Part of a small language model's weights.
Size: 18 layers, width 192, 12 heads of 32 (1 for keys and values), vocabulary 4096, 9.03M parameters.
Architecture: no biases in attention or MLP, tied embeddings.
MLP neurons of a small language model. Each row is named by its layer, matrix (up: input weights; down: output weights) and neuron, and shows model dimensions 0-191. Each number is 128 + 32 x the weight over its row's rms, rounded and kept within 0 to 255. Numbers have three digits each.
After each neuron's rows, "fires on" lists the tokens most often at its 100 highest values on Wikipedia text that the model never trained on.

L7.up66:108112156120098161127158139106081143142106139083136127139107156136164148129080134166097151163102099062082130194127087104171206095143133140162105154091123098106131120129134130105129167100148179167133131182159105087172132103061133060106127112106102146164227126087112215046131176130137136181129084195121068157135155096140134179079074123104167115133085139174143108162132088150140211112126129118178195143140123144122093124115094149182154103110078118128160135077079108150117156159167092176142114125120122076143115099133167135145070086142085124124155118128094150134116121115102117118
L7.down66:162155099126178156133156163134121129112173083144150123121122149084118160134142137104127111128144130135142127075160149150080123154088124115103133124181102133118074118084167173103124117143066061160182146147133150094133106130220160160108049113173112111089110144156149086157135098121154152087137175166120124102158126139081086107132172057133098172040114122109085138120082118042044105103109132115105138127175138176147129131179112134058101115144174138080085113129199112136141159147149124098133193142110176138165153072107142095160129173159168168166148065118108155098098124139132172141
fires on: "e", "u", "le", "i", "in"

L15.up210:171150123129108184132161055123077095076125101100132182112108100106171129170144094106112118059126123119100165206080177155102087116132190129100121163163137112139126119152102127142195118146137061111168129146202133083122130145086149164104118109128055106117083191101127097131139150130131096086153140149116105062142183120141097123068130124095168140099178089149131158086144101173123086147163145175153198216147070144182153094160143145119114152122131113180091116117111099151141105122096146172118133107124178128153133193143149109105115141137156163095107099161139081095153105103080072125
L15.down210:091215134090098144134098150116133129103127093125144079144105103161123113163132148139122152151176138126120140176139143147136126073130081130106159144124091138103111093098129101108143118216160144141126146175100095153043149133146127102144136173170115112189194130135111108118126096078149148108163152142115085149102149146132121107087053179132179149099124127196113149168153165092170134087101074158138074111148108129137108112112160207109157118158106135070174198162122120077116142185082120111094144078174154105145186118159065115078129051103095074132133169105166136141079078155117127110
fires on: " a", " A", " st", " w", "en", "i"

L13.up510:154133105113145146053181125173141135135116130128161149097117180168070150118076105119161137117168151139105144100116089142150121140094113172179153152150048103098139118140116100103103171130152183195178131099145157144168141137126099083084094062104091161150143139157094112126084096133105137135171078170103134134122100151091136141114167135130108130160024096055074100154154103142149166107135082155106125119152149144062154123116167130122130207113104178086170100151128158137178129126165165113113128065131100109160073134129184094138141072142152135142099163187140171184091154099114075095
L13.down510:102103139070124156085110186112160161120136118124123175099159146133150172171130152107126097117180147145107126100133146104168050035232135158131125103119157146134115138120158126129162110107130163082163091142159122075179114153159097179082116095151182086094156108137141111155133138151125134124110180133155105104131113073114128153100098141120086133115112104152097123107138104123134106161209093071127091116189139103185098138102128128105081088097130150125147201129153185145127166126109201041161057073081153166102112088094096118121163115121114183201132163107113112132106152153143118125
fires on: " C", " c", "ad"

L5.up643:155160126120133119106125116178192102151111079154054091122183129135132069103213061108139144162150079173121124054130158119152077162138122207124108171094195110098109140193096191115145130158140142113109110133089118144083071210132085092156150117133140119159088127126227147123128094134150086118124120103129137185106104116061136133140113135154129085124037156114136151150129106112146109133109132102129133142113122144102130092161088156148132156159151110139169121128117104072095183159077136111158174123186105142107149145159084141121087140122120159078118150129101145054134128106160078140
L5.down643:149135086158129095148108139124153113157113132061140160125225102142127117099175136188134143106138115099171134081137107131130178127093090128082112100137134115105220109118110075078107163154106083117133105130136110130159157060141112093165131148101115143163172074109145155155150102101100162088113115137172145134068113091107141124121166158156138159133159034188126110156140121137162149110098118163127112100067193113109134166188177140131135145134100094174123206057103142121115137147168118125067112116080145100247101082103120134132160120132115099121115148161189131161065125128142115134
fires on: "t", "g", "cept", " with", "ad", "it"

L4.up410:120114116136074105086093144105174147125157141156123145118155119107173161191173078154127073105145108109097126135124115183079143135094137106088092113171141081125187153073117104158226156060123106157140145090083110116084167153169126120179103122151202149111111125160086118170093140101150116186156116141168073080107115158177155077124147155098107127107110102151174103132128078125192140143168129099119139067140124148143115169163111100124119109094106144108137137124196107109128087164077138142071157176081091172111144096106211081118120164105113150145097093141089047146154109165128124127
L4.down410:137109127159125175134128137142079115134085107124131111155097121216110146101060136086109173150148134148158139123131083085167125134143073148121150146180153142143087137161118150142082125131079142124144105187178071172140069075099103109073152100077077123100181103117130123126130140144104146070158105143070190164129103093077102144142111163141135128105131131087112137067161168175072097082097113135110160144138141101126121086115123100103127134141188123199126194134090144145141184225137129114179103108147123115138135146202076162168151076134135079113129189098179143142075133119115119168
fires on: "ce", "ron", "o", "av", "ach", "e"

L4.up549:149147144113112123113076094080174097159168186090083091162109151144166122140118122111139103116137143128133167075120148128090086090103109173121127140168136152122104103125189170122143116041203104173117108123170168111097061117114119113119140140203151105103194146143137124097124156093127097142137147111165141187115058138122149113168068120174162135091132130119095187157171074121167110183119185125171141099123122139118074086051094120158183169103112169144084140157159081164137158125150115114127167073151136086113191155088103113142119138132147090114103135143147129172152066129051160107
L4.down549:159103137140142115137127143138103174131109135110151108116134112136093100121082148126122105114140149137135058143100086089143133149113142088079112101122198066164133155173115117086128121100075141105117201060109086126095224187118144149098136163058110191125061132163125082127110114158130124097153143083053087113161165115156070142125108123105165178118094111123110104135110162141132193146157112072091116151140168057120122089199193141110116093155147103138157120168209165120122121151132137164140174128122161115096185163181149175140100140130140125133136046095095170137110143130168139140
fires on: "art", "an", "ipp", "l", "ion"

L5.up288:109117141171128153135164146157182119080168128051140158146100122106122139132128138123105112153145129135143075132143161148080125121142140101138095123110127180169105162120138118169164164159089131144108140137144088140069114163134185147152174122112177154081155172116120137215138124137113136153093137059091049107117139161120137160162125074097113127116091140089083106095115115114132212128146125046115188130128083110194122135086125138140154125099147195132058069151070058115108097123105157178100138124169093137125152116045225128159159145151125096130123141155081156152156164123183136129
L5.down288:175145140143136115112128152113124114148161115171141097148126120139086107108136098113090124085130116139130210103127121135107122191140074159146121115181130127148175103090158089174145167136184128056122154156052137157102146120112061038098144159108156138096081146121116090069099085090162189086063087117149144093114102152141134168106132184173127111132139137117165143130162202122116142122131161079139113137123140071118205056110144107108169131132104170122181139116121225103136155093163144145159115150076105101144100128155035133140116106151181116096120122159135125114103120121109159191
fires on: "US", "om", "ast", "OR", "ric", "it"

L9.up183:129144232143172063139103111188134095157090163127083181125136106173108164099175124126166135103109066107139123110187132023156085147134156129169125133136155131138060177107136154148199080154204162109159105147098160126099116095155121108188165115087145145101114139142151155119155155089132121096108099132118126151135147151116148153110176099131187127128096076095145138112110130208170120133128084083070105110099099157072109139075102100159118147153133137170136100149154112081115115119170143079136182101129146123155060117082140082102135114069139171142084113159128118119137095130155097164
L9.down183:185199051121090187084126116127139109194076156144145087096179118134229120090130160184135158080141138150120127069103115162091157127076179109137111090110100052113164127139158110149129140103098131052132148165098076128106108159185132066081107122136138144093125124101139154135118099078136138128101120113152132172177101138138123093096078173185139115125081133151180158117178091089149143075162166165142099121160117087114115097148200170100169106107121107178163133109088128087113132106096137137106061155111134160119139133118134122153139163197111126133147144162111158108162116121148168102
fires on: " with", "ic", "ass", "t", "ed"

L15.up555:194144139137156166050078146118158113139160102174131082173096109144100107136144131123114125143144137111190117128140114116086090096128094112097107063140145093153121080074128106173102094177127129111162167099091131128064133095117121096123113099179123125147155179131147118096122140134110108102096121142191107084146065246127117109137151068150148080121139120093180157129139114115182116067139164169184117126141117111109130134156191077096044118102111155166140150095103165120180118156107135133098135098103067100108132111160144203096192193105107171134124144123103178129154135176144141167
L15.down555:156098186125131095145201077137120152094108215118111228075223090122107146131142086106216116094115105140126116157152136127145155071078082110166138108157135145090041142131120091097100102168144135160120163075162116110089120088155134174093166132094123207130164107145162136159126148082159119153100079100134115119081081106097113102094113151139096153171141171147127111125112201170088142120110149098092093108112130139129165148185121106083115182146160124099094145089157114126101129154168091142088142095114126147089121141130133143140109145127171201154127112170126096141129112149150127085
fires on: " P", " F", "N", "I", " V", "a"

L2.up698:180221131054093080141203086120087128120126126190153058123071123151096145085160102176104105091109134106144136119125190171123229156144130084129111170084176155095133094101113175085091128132116110092127119128167161081125130120143171140130091144137084108138132125124165100132135156104150087114108090083185091106057093178137123198135130116157132099115113125182121119161135148091086183148138140178157099070074126100130109072149119144134117117191106148113094148142079161123129061115147121153138139111127127115092122107123126209180110102128120137137132162139147138134180133114111114177
L2.down698:181195119114112104091154160149116118137137086159085142147135134140097143137127118150074176111114134180196121188156114164123177113116139140145089097105103090132118067112130101106074146103178057086103131173142187097150128056084192163185144170110106120139168105120118069133194192162151108133154157116134152115093057173109184141155112157145133111158140149189122122094106156071132156109100141151143112108134077108148162114167147102098053107106106122090118157173097123090112175131170146128110087141139132132097073091094136129125040162112078159171112158112106108145117170129176115125
fires on: " n", " N", "N", " system", "ron", " Team"

L2.up478:174098146109149110199170139175115107174118092106148122109182079202159116134146115144121144109144154114143074090121119091141126092156158095110217133126132096156136126092137161111070114149116183139130072169115166100107078145097130126106074097118161119112135100110158114115144128171096095154136159130147157116085062092180180154109081088139125121102118084158161116168147115106066127104170114112099127186127152136073151171131115199124195128091129095097184156145091122149125149114162093166122150157121086162134132109099128146109142169117203150078101188158205113133186071085135087095
L2.down478:091115131144109093134093133097145150164133091126118111080178145121132106146156053152105144164095174101095102125199124146111142076113078139085127113133177125071109094128133112153091068183163083103183101095156125130116164126160110172108217176122139133073123100120065128135158135140138178123153146151124115202184134075078129092121154073161124131151184043135105105227098124122063144102090149177089167137163160176151160120117128123147147108127109115134111158189122145111126123145135061100143150092111184130164144139131120119185121158154127126148163157112062119098080121143110133109
fires on: "l", " d", "8", " str", " g", " development"

L4.up297:136124129176135106072092186080175197201113096090101135111140131129118169132154104136118130153170130153142191154179110139070143081120151158140076072099096114130120150128096141088162115078083117129048191137086146157133083147079065138100164106120154181129125075135155151201132162139176158152161124129138083111104111144128148142141096118157131151107115135139144148120134207124131186163170135130114092111099151175116160153091097094158142121106124094150157027125170128160064122141105119162137104148121180113128110140139183116136112129196150126146157099128077098146166126130068063166
L4.down297:118102116153121138128172154096085159098167153120109069098090110135158094116155140188131113138140138108135100134124119183107200125109126107113144083108159162149122076100100185187136115230103123155122112183064147120200091074110138119134128201119166116118140130143139151110165090160119095123160080114136124142132169148175112097113161095124118202192088164121141121097218102172098071141099069151157125098136129125084146097133088154068178164134130099145112124131095099110076176115066193122082130141122162115097123096138088072147123141168148137163116148127140139100169094105068113112
fires on: " on", "ob", "act", "un", "uc", "imb"

L10.up734:137136090119146084103148111137142133157181184112131079167139136164099096089137106140136126155142107116081140102141131156127157108120061121128135154104156079182154161144161195107138160236111150166079204125120130120106103129124134131111186112095100144070129103148081100134156144131070073137141067124141193079166177176092108148129116099175158126101132107147122173138143120123130163086190145116113103135161141120101101039158137161114101062093148075165141098153147156122151128125122093113106172098087168196157163095121151111104166127174173136078099129191106108097074133100147079162
L10.down734:193138167109120119154105145113141105170151093120110170108123100132108091095148099152098169106101147175084125125043132130064152117188096128133127116078178146111039191105127127065180086176083129184107086084144132111114154147147134076110106139078137184193137120206187112123134116137122123089100110180153118066131128096150094189152119121130157106131103124125116106151072176158095190066087115069134140140130149082142122119153136121078105172138158153111159118157138173180100139121181124153155120096123132161084122176177119098128093100172103141122141129140096179189155117120110122141
fires on: "s", " |", "ac", " /", "ott", "ar"

L3.up39:187133116166133125111125139174103097098160107091115115153154134103136093096132113169107130175139101146143150097127169173161162103110117113112148151163182126076164106062137133130154140079073131078134124132119164131141107130112123128130091151106031105164187167098083137128130082149146112199118074119177127152094119098181122142087166152116099126130138204179107103117157141169121142139104130132173101138081128148080157053139191092195101112157132117105173063143088180111116136153115178134110090071084070094158105118167166170125137101111102113188152166119174123060093113142193156128
L3.down39:112187074091090116119141146106132145120150145146112154127117095181109167131128103083123130081128124085145044183120133122092064032133130147126182107100130123193091138101113082111153114158132089119154094177094159131120175139131106160109185144159155190143140187158153144090105123138096140148118092065114105092154125136162116129148103117142139085113099110102143105124079135097139102176080147126110128042146134064115152205104104118130090133142168142095153185120147130076173103110178075239124177159128161094123111117150121119106111168110155124108136161100159193175166148122132152155
fires on: "ron", " system", "ul", " prot", " Mil", "raph"

L4.up594:119148131139179106104129200206063115166089131101145090181146134111135084138123096122089143122085085161110143167115139121134127147083123190081123105175142131115121138149132165137198152119121134154114117171119105099190074134139115031119114117096099142137129094125138140113106197134126149113203083141105082175138079133065153099099129135181109097134128117069204134168088164063150129089143079150110074147139117134114154115081103105110130133148141071150082120148117148125092204194145139141110156128161138103153156080061097104146087181118109111097111109146182103167137179121135140115
L4.down594:111123156082110118150127111096210095095129115101135154133185109147110104187104107062104134106093105139126143094120169102139132157185156161142092140098137099114129126113098110155116117096168155117127130070135123182157162129137073092116104131137093142213136154155116108157106135158181133142068139058134135148130152131121066134176128177135084070108104199148143079103166085083130161125113108203097203155131144066106144164118177168168096187092138122082134231145131123094131155124174053068140131072137123115139164101146129079145120182107144112126104137119114109116120178129122111154
fires on: "d", "ad", "am", "od", "D", " cre"

L2.up171:114146116167118109103117150129177117135106123103150129182177176096156123157125073116056089132097113150140111146078154180131150098038124146113134165115129118121169112115107121117130072089095174100054185130127101172161110058146120125095145160175089091140184141152122138126117156124086138060099154162118119151086110074117147171128120154107068150147167147191141181105128115156150099138137093124138105172064193168137075144146157099110155165098153176110209122140163094096127131147081107083176115140134113132131172095144105122133171122166111184080101172096148143197156117085086110163
L2.down171:113125114132135186130116143174109138087152133154183168147120170139087089148120098096090183163134100128180158154058081097154091128152157102129119106109135144166096166144121154171124136159129095085113105099166124150094105060062143121115110086127143135112119111069125139074095128133120140080154055084165172146139150133174089157124152145104122112158087181127089048079126132169140146116137108130124178136165107164134072124117165093133160102147108136096112151117114155193149122094142112178113164080078135140132097102132186136127107230095215127171137164181128124124133121198079129063
fires on: "A", " A", "ical", "uter", "In"

L15.up42:133143068118098191071142112125173122133138123165078168108186152109097153114179110171123163119124119086124136120090121158139094153120110103154135165093149161156126121128181116144093152092209151059137100163134146183103130162112103071117124180110135152091113045152088153131130122167141160196211148142087102178092105180113113113119188098155103136120165132098051151173141132112146096109111134163109121124134150134160133079082110105084141147111109153180102121170161144124132136142215109096132095102125129065157050103132102097113105112143156106120062095135177125120106113125151115046
L15.down42:064157098121114160065131158239110185060129132137119143123128116147125128114151135134141119115145146075167112098150119147180098135108106136196127086086155157202081181085226156116102106132082174110122118123162100188118141139095105092147146101134069104083131103183126135094130126100111166132131062164078151191110091126107152156095138146130089152080148120084087180122156114154129141155162116120050149120111141091120151070115162122169096160115128145133147173170149180103074136102186129170163114103111133132143106164083120108182101073149138170102114109146149109123117095121112157125
fires on: " c", " C"

L10.up567:162110161147144168110154123144093069101120107109145148104194127109150044123122101139123077145144110168107157078125118130181141123129099102069117114175049066137135148117171179144100136087163139101138117137129107054131152156106094187119089113196129140163124139145072111138087098119118185129160102134128146195098129045105160133166127148108101131148154129092126097131136182149088134155110155167185163141121112209138111135096134148095148151195110168155124168100109063160177106097127097146060142130164080169169144105154111064172143131148131110153151071101123126059140152117133172119
L10.down567:128144128072141153143137145137117185128150098203070146105125066114118126143102116108142099109110196122150136171065128137043116068108121160119143105092170184161062200146071081132143107116114101146149123131164132142120116140149121114102199112130101192162126122102132146120114135110195133186129122127116139083067139055164111135095141104159155108067157175167152185150101111142144087137073085166110124120136082135099170062129092146085152091110138143137132135137101202123155190146150099143129078126175175088097122121100110147093103139081120189155156196099162119151141153126125119119
fires on: ")", "all", " gold", "al", "am", "}"

L5.up759:147158108155102140149081105105119197146119158112137082108126172159130116112092176118117167097122111087120114174134143141179148165141150149146127112135073120085166125102123114136120139190172141163107078155090165164123127104107083128132149084109114132198128159068204063169122157163123112145118092126074116138150097121112132066130105047074120107089090136176094200132087061169123143109128082120131196141129199188109157120168097114137157131158127055123143089191111148066116169095130151120109072157111135137143180132125104170131083095107078147101154122154078117173137105127117161088
L5.down759:112152125091124167149181107184171050101102183101149084161104101082117174121119145193149100153160126145127120084089135165123128196111159088158118133209137110072147146189155116187090156146090106090141168086171146098089071125151126165102133089152129173122137092126123117095131215104145096114138109120119096106117109131117130141073130118183155143088165094075161143159148183112117102127132127128107079191147107100132161073166146152120124068150064119120125113123192170173082111134138141101156092096138082105101113130107146144123111145117148114124145203154092074103091141201136115096
fires on: "uc", "in", "ic", "a", "du", "anc"

L4.up239:146156130128162121199139149110104120161075121118131115176114063118058127138120186156124113121128087082104156097105130149113063115105121134174179071074128081078146166201082129129152134099193111136155216117167125074140090175108122054162166093080097145156173128135132175066140133149151164128182143068149099121165094046164122113160152111119116077138135138134187105152140152108166139139115140175172052129117100108143124115105096105126151135181092152148137150133105148116114149125112088107121149181127085118090127110115122090131054115088108123115082116163085136138176140171132154136
L4.down239:058174104132158103136161134178133044066116133088141142145135190101153198095114100094148096161113127076109105119063142123138181111109153152056150165136169132161113063112169127120092123146132113123138139137143153220177113149117110119087167135104137184136097165090094095081128090134066164083140147077111176135123126066139116154142126155198155105145145130139191078112171097109124158124143090185124181135131081149100125138065139145137124080138183150172100186133169133180151125108105102105171141096132152151121097163154075111151145136156149139129102120107096107081115090078134128134
fires on: "d", "z", "iz", "az", "od"

L10.up664:074094111121089108121102095132097153084113200107129076188115142167118150116121099117081113175138098077161133158149143138120076132158096177106082083088142090120144137095138128103112103129159102141151124115125102084144153072112094142197092170115101099080078097157110112142146144139190136184128152143169149122100147159152141135151160128129139192136155078145131097127068156129159110172155100097145184112098159109150094128177168048123159118134151169123119171145111177132057079180123122134138134165082119133074166122149147125085096146083115055149092112146209092101148102128213091169
L10.down664:180103087080125135126138180111154118151154121183088158133057112086145151183098139051111099123104160112120134131111133154121126013157145194129107136112149208129135197144096088067108134107131141101177106197137107140137096067142171147085135161099080162142180137095134138084109134180160115125138101111095147156122106108131151115137107125133080059115134131142165200163110111161119179098076145100052058134152100134109137053127121122152170180110102116117097139156123146106088131149133135153122123144148131120165187135108069166139143163120156129133165159110078118089156139142128153172
fires on: "o", " expl", "raph", "lo", "e"

L9.up204:173125148140077102148086114155165068110129156128140138144177175094144170168153131124091140168169148155143078106165169148163118110117153108041088147111099071089152129116134158168166118107128113137105140138140133123133183116158072088049164136112090080115085115172100125105082158156118115110100163100188139179107089195122124110157148164194105165093122155078121125102128122105119122123177186085075131156156173161109155104161142083114106168118115138141091138137136109188137152097128109169080138127103145095127058172087189129115128166115088223098126128132113050102131129112153080103
L9.down204:147137131085068105130099129099108158125047149206149143082109157134109101094129146123138102176107178132073177128095094099105101180165155119203142164140177112162125109172092094093092126152176139125144125092107112118134145192045158133154101127139095179133117142108084135199136081105138181107118119135084106089124151129132109110149095167091174115116138129080126107147114190128086157153111133164119120174085080103138120161122127146082092129114126136159081085125113138139096154177166157044218183133120071150114138145154114147090122083119168081124110170147146146189114161107164172125
fires on: "t", "s", "end", " out", "b", "ys"

L9.up175:143127154120060145133211095118146144106120076099140137135075127124107097142116099090102171126129159122088197141124128123157135114072124167153145154123137105182088138111100171139124143161136173040123078203127143157190131158077075126142129147184134105115121116169096167105111102094142125099168128148091042137096176128145189094112174126138082136124187056145062134144091175121140062088134134096155199100126166137102167092128121189143100145154153102137149095094151132138076110125181118143111131067094149103100095143139115124096164073163147138130120188123135155174109101166145134122
L9.down175:156102133105125157154149126136076102131161154123155082143108100167181139146201096105130078199143146121104091190150149096099124162128127128096092151084138180106064148156173143080138108075029195143144086097103098185132131153160148121129130133129164159146074121166121172114074109130184118153076104133139133089103109138109109149163141129120208102172127126181106124108180056153106150147111125105165092060127159115087067158075147095144186144133131139139089047126134148182166159128148159123130098126143136140143123132116068148097157125150157113120164111138088103124156150093099116061
fires on: "0", " inter", "ap", " ex", "or", " c"

L5.up69:084156099149132098122141121147079153127225167061067130097155066149177155097111070136082118139160138116145150161117125087104162121129170096135093150121115161097139089127168165118116156100128165140103133122102142072085144120111118178100120166120204124138127146147092143118129135183102113090125098124103127125149145141118164180096127120131095173194150064105125088132078127113170171143128103148110130192127152190128099071111216120143120134127121201132102130173137087163120093053139134172128113159139093091150057108197079142166119160191090143109142078158126102109142165095163120157
L5.down69:153110148140132132185167131185158094094145111172140135143148148138082075120088121110139103114100129205152154098145166146104166148102075124114187139094189127141112164143062099087096126083131132092170129205110105153155101146162169109110101117072041077103132145129087091141177132157117112161173173133125123114121170074124164144151134081154147113088117168126123158131110143109069120076140141135139102145142098118106153151137082145168121147148176057113057099139125097127085155192144107126145104132074168109106158085097166154026134128145181139140192130082148162151093104101167105127
fires on: "al", "ast", "th", "ar", "all"

L14.up205:142095088111114149177182120122113115116071138156150106103089154120096128096137132117096069159145111097113137119134156092145139168131163152090159148107164113136150096120083117135101097069099134099130135172138130106179139100158126201107150164155176155126090092105119122161144147180118136094158145081184160188093121103090092093169125105141148177119175095145092110169182163076180126087129140164075090143063108130109083124162118075171161166111110084145100154133155147166122181125147075109105141200199153120095084188070162109113082163066135149135111066144133147082199100089132115114
L14.down205:063155100099085103125122142138133089154085058092096137147149108170090101162084082175135107123084141123116152179135137078144150132141139045169124119171133111176107145190131130097158132170200159202091087173144101091098161114159115181109143160125104157142098150186130157068148124123132062193141147124110162130139161091128146150138130158105125115127108139165118099091089098159147138128112092201196101125152093123113115107110111164092166125131037112143074147116101152072136110159122154108150179133185132087102190139117124162118157092129116103093140142100091181187124108130071104160
fires on: " st", "t", "s", " St", "ed", " at"

L5.up66:129184081117159094125158132089115132120115132180137154163100155129154157162193152111128097120148102109128063156128087167157171130098143132105171148106114107114099129120104166148106156120115127145053144144216109138056072135152099085142097139144098116159077117105151090120147153083151056084075113105158157142128081128137121126133070125143155091090113108101134058137115140152148088114103132101157155125135079103084118095181118134146107163195183161125172139145139155162135106132166188126111199131139131168021153099147085143135059171143151103123093190138143146203096161127172131115
L5.down66:155110136117121154075169076092110118172113111098095116151136090159095123125155151091076099154125169166179192122081137096120082086135173173166134128104056122090152140177140136109129103113099095077125117111110136138139126154070163191158135095105129149153181086115182136111071166106190126144110127126117119220115091089173094100150125172158159134066081131167096141121135173107130166144123118176093149107095136108144133090138151103209165087151126114120203126161095188115142115118127064069120121106156147108161104180140130078178141135129185091139097088127165096170092117091132135161
fires on: "ag", "or", "all", "ur", "ul", "on"

L4.up490:118166076138155141150145133091075162124073117126197153174168153158161103142157109123103078141093131142145093169168143151113119159121156146144149126114077062187119136159103110155180114097058153178139151143120105136138151166146104128150152126127158153126102135114152038101111085146156096178050157139129133094137135143168131109155135136048098108113097100173117165111164086122153076152123145118158101171110124101195061137143099169141099109060132090145072066117192194099075150123127101197130184154116126074148133073160110075155122134132125125105130158132132147099137176171150159116
L4.down490:129109183135112074093134105130125112099121176098087128109179075159097170134114150157133167111147099177158131154124114078131110092098164153165103195190166063152097155154137121131117120112053099137122210080140119165162132140176102135087126045089107144126183140059105129097131157138156126149153143079094126079122194117116123063189149118116123183126140128122148110096108096092154109113156132083167135194108123130102126095102063126096124156122106095165091087128155130121198098129115208112142171130153125184161124145136115099178106137142151166147143067120106126175079125153185114111
fires on: "em", "omp", "ep", "oun", "am"

L11.up50:152132104130102134088174082078065120160149104133138132057082151134141128101084087162135152135094142131116121137079137084198100151125183096152154115121199080115095147103115175153157197120087099093164113119158076122103107114069133093119138085108089143100133170147154195148163153169158218140128146127149132147085122169109118095078129132142149115111134109105061130063141138158148160108150163141105130126078139116112132069136109151216157135133143229124157075145148153133114171138150171149182131092095163122142089109113122149145150139135119117129053098120144172090090145189168132111
L11.down50:103126108124110148107144124114097114120128133135136203129097106151122069117143119038190162106113092150090091080101141113168079132127084073075166119147167164110110107134185086131137112134125144106198113135233115177145117110122076106112071104159128193153184160182139135166176147148091141161105144124110155078141123129172129129096140152133068088134195156150125108098111114129107137117145106045122145144115060134125140162091128098135167162166196162119181169150114136140132121108141120120139081166171146099146104092062151069171154136103122097098148125117145162149129064085172160132
fires on: " |", "th", " c", "as"

L9.up508:081139144069138125173128078109061094103123173081107055153152162120096109134131068155162128141107116064163154149179117144089175142169131106167121164186166159141139091097184153135135200143127162126132108107178072123108080116113090120148171079124116135110155105159139096105141123157139178138192187120153115097131161200184080119134121072090184142128100089133123156176122064095117134075090152152109157118110117156126138093077113101116199122153087118135091103155140122176162165131146102151128113102180115102165114088110103147136094076146161099097139188126106157185162099150091127124
L9.down508:110169092175156093104210112141120124132144136128126111193190148125179141103094130086108140144123183112049064134115091111124151136140081108094088109174118117157131136092122159125117125198145160135172139137166151147046083153110140196127124166125162080127134105094131108124136089121108187067130154064149151132090145119082105092136117156090132121119145075174153192158125122094105115091109195081125145163103123073164114101144092113160167117163090109125120166117203105192105165161092118146095107189165119066088081151073136122112134152102170118140153169140110147111106121102145163164
fires on: "in", "un", "u", "ot", "ivers", "ic"

L2.up660:160136038121130126125095070125140139118139157092144173133175090165176148116137097090090174126086127121149136119130133131097091071108197152153161092123122127102141072149134144104160108054108136097121170136140134099150117109106171101147152143100071108104143161164118138207034107076139118088133114123133164101139111128103158095131156186108111140185168081142124133112137138101195179187134165168155166147164148105135090123186166126154148171098127165168170078093131103139166098147083114063124083162076100113172150169148153118169146098129084097115105136123070080139138163117175172177
L2.down660:149062106146114145139050140103165144111152115144115100108103223118127060120129146083095102142164130104188111127031121183179139135074131154113143164133146111142163147151105125086116126115099129135134158119160094141146088185151152156092172133135093148123085151160163154089113138104110073155200098105123167130159122130142088092138120102118207112175120130090148165114099173175097140107131082133136179124125054131117131109057185091184156116134104146126165063139126126128111087133085145221152134089080117130129175145080198132112135150082097133092145127116118151136103112171128124162
fires on: "A", " dec", " stand", " in", "In"

L3.up480:150158136171127081124158086121060142154153125189116068156112147118118116048098106156118160039156101191132218050161135132132092119145127090126137154169122139114153111119139128187057107136094146071143122138163136143133090159120151175108132122149125117117147167146108047118159095101146186098113133104105136078134073183121163120142127155100134186124146143093082097156158160116095142156111143142116167127151095141141090168076154133155087194134152115135120136118077114184142074150124141104166177051138116122114117131153115139079128091125112086115100173114128081098127098137185203148
L3.down480:124145120092118106087139135157134106133137113126144134135052122178093114144038162121165128158148130209137097108128121120094145109168170083161110146102100088143145093159134150178070181127156155082125132117134127103151063156122131184154159143167171138085084132161096151158094114115109073093151191115112131108057098131153118168118045131105106121115168124200136110170149084187074127079127107175112150114125155057142180120080137141062104138178147086093130160136128135136087161113139098157151129135097107180098159121098084058146106165079127122155155111145136195139119170140171132162
fires on: " at", " public", " University", " on", " US", " two"

L4.up653:086176166123099144109109101147158082139157110177090068090183126135150158110102167123160191101085115034129119094097158144191152088111146065135102130163112123107163160114082090133139113098166138202118157150172172107101097166132120133163119151174082156118165119145138091187166109119123133100089158078146113098177079114085130111120085073145149131109189119127050195159104135127104103151131120111164164157115107127088142184115110117134170158094100132103118126113136130178119090111095134121118202082153104123106165121139165137125150130146192131159155187119164073203150167078130125141
L4.down653:180116102141145078125082113161124105156147157120101160103102146150119119149149138091135127179126104178130097186175159134154151146139153076097169200068183141116119133181042172155104113107126123104160115089110082134143165121166056131111100122128120152092081126074190124084120150145146097096144156141109094168073069182151072119092125146145190141158136156096120059132162097116144099107146181105143080124127127168078147103122149174043139129127144102113162098169113139068148182156152091103094134139171098167144131161137121091148068094122137132122098143170166150122126046148167143109
fires on: "art", "l", "ult", "ress", "res", " person"